From a checkpoint of a small transformer trained on Wikipedia: biases.
MLP neurons of a small language model. Each row is named by its layer, matrix (up: input weights) and neuron, and shows model dimensions 160-255. Each number is 128 + 24 x the weight over its row's rms, rounded and kept within 0 to 255. Numbers have three digits each.
After each neuron's rows, "fires on" lists the tokens most often at its 100 highest values on Wikipedia text that the model never trained on.

L8.up178:117133123076088143111141118104122140129145091142132093080138160131141146138145107166129155140134148154128153135155123150189092169146116170161164101139111107144121133101183137124148129132086140125103107122115146118128091136132144120147151125085126144087140129128124121122128108156085172138
fires on: "m", "t", "l", "d", "n", "b"

L18.up335:100132102061122194131103135140157121149149108156162109119110126141108115144158108065093203138135114162150116122089125139145128126130117136146158121121156132145116167165108090123110082109151148160149120135104114134173166155150123129110108153155155099107112147140100162113122133132093141126
fires on: "om", "er", "s", "m", "i", "or"

L12.up876:130158127148141155133105147145138170102192099102140082143112099153110151112123155105132165085129133128123114102159093103153110125144087117140152142118127119152133148118136120129130142133115154108133138114123107039106090123114157117146142050085152145159175117102134144151120114162105184123
fires on: "im", "in", "os", "iv"

L8.up778:104122157155136155123151131122179137132088115117150081104153105138135135110103125142123122137137146157116104145181108151142119149104146168149103079125119106139178154152141133144161145145092130130110123148132160118130111151133156114181122130080122109096117119117103153120108138184114169124
fires on: "s", "m", "h", "d", "y"

L21.up77:097098123117130115155105144103112138110144146106136130070097095155128161114100128155114098114141127120149131124127140158137103183122174070103133120114183125153113119116136126135150127123129088124117123119079116093113113120143125125119101112111146119106120115105146121127115126156121136127
fires on: " t", " M", " T", " K", " d", " B"

L12.up365:099123156123181133138095140120111123128136107136150135128137142172162136133093133116105110148137157123152131086155134135124096124110089111126132178123112165119136156132172091115138137091128117147108111163163123121122123125148125115154126104037115118076140073092085083131124093170127145144
fires on: "e", "in", "ch", "c", "en", "ri"

L12.up337:154118113063158159104089098112160150144134155144136144167134103140147157087094136131107150166129119115144107132125143154116166119177180154156143093128108120107143128146104084092128107127144104137094122096118146152193111170144095117130116149173140113113125122117115137149104153130123094152
fires on: "s", "od", "id", "iv", "ad", "act"

L21.up696:089156111135110142143102054147115121157123090181156097089123110145128144146138134076102151111132099133105081112131122086131116113084117164157119142118104144120125158174152115144103146111117095140179142099141094154138152117144170123167123090124141083145118106179128141133138125111118144113
fires on: "er", "el", ",", "per", "our", "w"

L12.up420:121120132134116161111072116088146128151090068128130107163118157150141149110148132127132139147129118123148136130109108131136152115101169155148142145136114115138144135147132099119132081121165092133115149101124157109191135150141112127139131170152162127150114165119077114126110136144116138147
fires on: "er", "a", "s", "ad"

L15.up35:155126097116147134144120134105157133138164113096121069126133133178142130100113171185131115138136165153200159126108129107158093143137117098144127160152149098154177121142160138118132101129120129155149085132134148110108074159187102129140139082102123117121105117114104130125130107129130103112
fires on: "ed", " as", "t", "e", "v", "ec"

L15.up759:125127151092125135129130141120075118166115163144143134168149125111164149169133143114119131142122159116130111121144131192111100159086136135139093152162139142151108141122156129192155123074110116147143131117124110129149104119115107125114139129174138134091166128121141116163191130148123170082
fires on: "g", "r", "or", "ar", "u"

L12.up74:137139099118109173121189132138094128139105108147136094107167127124120145121136114100141154131138127131127133116161154170109135168164097133143125134178156142121132107136161154154140113074138140133080133123072132145132138111146146123126117136117128115124165093116142112149174114096083131101
fires on: "e", "v", "h", "u", "ition", "our"

L11.up868:154133130083139159137144129154072140128136113140113119130149153121156141096133080140117147149128149132176163152145123149142146145127132098123132106142113144131153128078128130125173133102133121132064122118179104085146125141135140116140152146115117090145154152136143076111147124115094146133
fires on: "h", "ec", "p"

L12.up808:115106167156143124151121153168095145093161123122107127104107109140135140115094109111104152154134140127138123128151122136158058146099108127149124161093087139117146103108138128116184130124158133121106121113139049147129130114143121136137121121123139148091114104118134104129163100146104130128
fires on: "e", "od", "eb", "in", "um", "is"

L11.up858:114132135127148138132081129129103114129128112159124139172150125122115156125166142148083124141127139114087147089114142167122113122105079099126158142137173148121125133118110122168153098101115111126144115100100127131172132151152151120109146117070135130124144112141124072193165104146065168090
fires on: "f", "ak", "g", "or", "h", "."

L15.up987:101125132162131133115153153134133147088157114137124082108090102159090153125115132106141114144135104156106124155134092098177132147130110109139172158128135135119148190102068114117182131129126116162116109126153139069120071119079138127096177071123118115121135124123115146115166102141127125095
fires on: "ond", "st", "ed", "in", "a", "os"

L12.up943:126115111123141157134158120083144112149111138125099112123115103131153145120107116096175143127133103130122129070112101148113106115138160130113127131108174169182138110151124112143130136124093134097145130105140142179177136193136154140130143169079153096141114177122137129184126090152162104148
fires on: "in", "all", "ed", "th", "w", "ol"

L8.up456:131146131111093132171123164125145122158109157166182128127118126124157100103125178099118120164123127155088103084157081092106147111151095165137162101121095149116101120161147111131171085099140178148131132131154127167156123131120154119147133145142133117121134136141138097147139130135104129146
fires on: "igh", "ear", "it", "al", "ow"

L18.up804:117104107153139141129149117170126145147097131107104092139137077151085136107115159161113149121128178164130180117130069116094105128135129099173109140140169131167121091137162122089139105126097107161104121140148125127103108119158159100157200154179134125136143163129143158116109126091101141173
fires on: "ic", "enc", "x", "ur", "N"

L18.up860:123103144096108122164144171086133069121127107091119125171108137147090139140130139124158109098131092130134190123087123107111099132164131099128103189134128132133130122165131133130148102126109143140122116165099120134133109143127149091078134116123120118143170060130105111105162128105125150103
fires on: " B", "ivers", "r", "ions", " T", " R"

L15.up415:161108097119117156154143091087162138119137105102153068108136119160139119131080127162140145110129111098136148101135111066130090123139118139155138124133160175146165130175177115099150122084092132144139083113089133140130083152157115123145092130092140128117105091115140146092094089123085128131
fires on: "ed", "t", " of", "ing", " In", "in"

L11.up722:101133123107168158121090114067134105137098139135137118161083120140140161121137126095143092130139159155134115065116111122139136134177137151136159124129135109164121126121130115150119105130143112156148143114097150138133143145163132111178119123106154078117148114156152106183104106171154118128
fires on: "th", "ri", "ed", "ver", "s"

L12.up110:131139151144113136108098130144158115092137149168151126158105166128142145155156131132148124165140157124138112096108130116165077151119141112119094083135101184099156121127088129128176154133125132147133119089132083150152078111128119136144124119092152139120082156159103098156113159084085144116
fires on: "en", "t", "on", "ary"

L19.up687:092104123112164109143147142104069081120130114129101124125123123169112143126116126110093138146136150152124124118132106160124134144112133137171157125137137127187122152090157141149126143075101130135103118131186089104154135092120143092158133108143127125137154112108135115125120094146108149124
fires on: "p", "r", "l", "u"

L15.up916:124121141128116143166110147106097083101086133152102114130121147141153128138123144163115128131132110111092131105141110102165146157142123116179115127168122141160153144126125153164148152107145185140115097143131088101138154088155158121130126091127110080117160156133129129158120093160098108131
fires on: "u", "i", "in", "er", "l", "en"

L19.up493:127099114100134120139134083144116127135114067165112135140129106162129160109131122122151100132137110142198141082100117155176155114115112115168121164164130125127148155138147129110137107154122151105112132125118098115137113128119118127179134136118126126153144145167141169115126123116125131143
fires on: "i", "ic", "ust", "oc", " in", " of"

L21.up370:128131124108161148174144135113131079147145122138158141148100116152143101130146122134170099155094110106114138161125152125142111126145124097124147122150142163139122170134142103140135109110146118123135115157127088099079138164132111119107142100148114121117133132122105124129156133105103168092
fires on: " R", " D", " T", "id", "w"

L15.up465:088162187117140115129127085142140074146097142137142139111128095113174168111080110117081129104125132099146145150108117145105112125145149138151161111125108154138129120165109103174145112107152105132132106127135106126183108134107116114131107142103125124121131087102146158107098133172142094092
fires on: "at", "il", "l", "ar", "un", "am"

L18.up77:108141106126130147143115123124075118122152131110090128138088126135149159109167161078118193151147121127184152117131149186123124129170102138141113136177129125152133154134161124143128140097140134131117107055103127126132136096166137109157097099142134067137137111125104143132122123126080124121
fires on: "u", "ist", "gh", "le", "pt", "e"

L12.up1000:141109119065153124137097154100129137096158134136121077076137138137125156101108148142120145150134141113130128131094120085122087135130160135141152114115185113133141150118191123136135127094114151111125121117085134130136094142153133131126131058108134132109117087144151128119153111113095111109
fires on: "v", ":", "–", "am", " as"

L15.up478:092182143118090124103152123152118093136156103139131122123102139118120144145121123083141188144118125140125113096097110136125120089122139111147150129120103162149142116127140095123155125120178134107124092103122103151130110124096172112133139170155161150134110107079173109119123133144123147087
fires on: "l", "ir", "ol", "ab", "il"

L11.up623:122122110109142156142148112141137121089132160168109115127099134131144147080105088118069174137140128140151126120117094127124141125149092083142115117152139103108131127092124141168189126115132125119120123128126065153158126118152178098153140148083128112121102135155096089118105136117104104110
fires on: "ar", "ack", "ur", "ir", "p", "h"

L15.up285:112123169137145141131076145135073118161097106136121102125093171192135169145137094145148111158121149090148146117116118118130120148099173122117134131118134123115100113147160114115148111147114124144135121103118130100142119091123113130113142148126147108128147128139131125129143157134115097126
fires on: "a", "r", "i", "s", "en"

L8.up417:147140131080154161149127150113112116135153126109174103113148105163127156121116126137117144141124105109170116175145091114160104104118133104119116121178109147089129143156104114139138134148130147164116112101125102089132095104160144125126158159146135141130158151153078123114122111089097106141
fires on: "on", "ss", "ong", "ur", "19", "am"

L11.up78:095140148114160146118116157120082147071108109148169140137134079143137157108115149129114114141136135137169139089159130109171086144067142132124100134147077165161171118151173129134164166111112127142096142099153121147136051087105160108116138134128112175112140108118116138172140136157113100113
fires on: "um", "u", "e", "at", "ec", "el"

L15.up686:129147092109103140151169114144136120138116122117106110135066095129140163137096119122085142168135116181095108101116104159114127131104118105138169088150127159129131108141127130110165129109117136115156075066120083091143112135164168141117139125119130137131139136120137109116118136067100158150
fires on: "l", "il", "5", "8", "b"

L15.up943:116152139099136151137118115118148119128136102134132088134151163162125121102121134116163128122142143146198151080171144138206137116116106166142150133134096131140121121123152131133148097135131097168131117116149088129125109115127099128132170129087132163123127125146106058166119139131106173090
fires on: "c", " of", "ide", "o", "s", "port"

L19.up640:094146136111146154127097129142177130131145108138084081088132117137139150139089092160121133144143119157158142150207116116132107164116124174143147141136109102109125129083146100165140106117139093151141087102138136134118131123157131136125104134108126163138107112104117117140124123101129166105
fires on: "o", "er", "b", " of"

L18.up952:149177113130145122161113094155153159113155132158108099108141103141126136130127134150165127129152091190143203092164124128180137146132121147165123131141099120125160131094121080096152107125147134156102137121149087149161083163148176108128124163110119125126135090140121115145162074124108143094
fires on: " c", " C", "c", " rec", "C", "s"

L11.up685:125123120147103168097128157139105136104077155144129121126149141151126149129157105148127108138128141127159143107115140167140148125129120156157147143120124100121126105128121105127128100115154108170086128101130120120182145183154148114139128150123120120139145123128150096141139100159067135096
fires on: "ing", "over", "f", "g", "ff", "s"

L18.up907:130168126126137147109086161129157129166142090116171128116142145124134132089105142114127132150113113133118125123146113147133125095174155119150125102148117138164101108137158126111202134077144099114127103120120140110171121142160126119106170151149135129158157138117104124120127112113084111117
fires on: " L", " G", "i", "h", "z", " C"

L18.up596:120135129095095108138086148130088141150115124135192155145087117117128153119128154109092109109147107179097132103114097145133134140160143121152135134150134120146132114198148137150164108112133155165113103113140109198121114107166117129149141172135095120088143145181094113136116079136151128123
fires on: "it", "ad", "ear", "ro"

L18.up160:137147159155121146153105113139081144118167118087140103127096106105111107139108131123147134160139157113179148124114110124172076128117133132131109111122140144130159139164110162132113113126122129169118121106167075127109105130161166113129104127101127118115129135132138127160193101174145094088
fires on: "on", "in", "ton", "a", "e", "port"

L11.up56:152121125125137152128152177127145135165120112125172144183098114103118135148127092135127165131124148163122133125127118116128107122152148102161134100135136161139133124104170090093170137118111140147124116141152108135184154094122160116122107126158138109135120118110128142095139102139058126161
fires on: "i", "h", "un", "ab", "ol"

L11.up853:093140156114151142133133089147137146147089094099089082125106123116114177127128133139113136159150108165140155164140122117148096125124128157147090131120147126163167146148119136114105148112131135146073120142112151144125098107128121114195145113130137122083093108144090128143111116157111167115
fires on: "s", "est", "port", "own", "m"

L12.up372:160141160112149149115114146078114137136174141122159117127145148085104138146132130123125111170141113150128101117118160130188083175112098157135100136115119110123167157163132132135155103127104104103069108065122111167116113140164158120140158122125152127136081122142099132150126097144100174110
fires on: "and", "ro", "t", "on"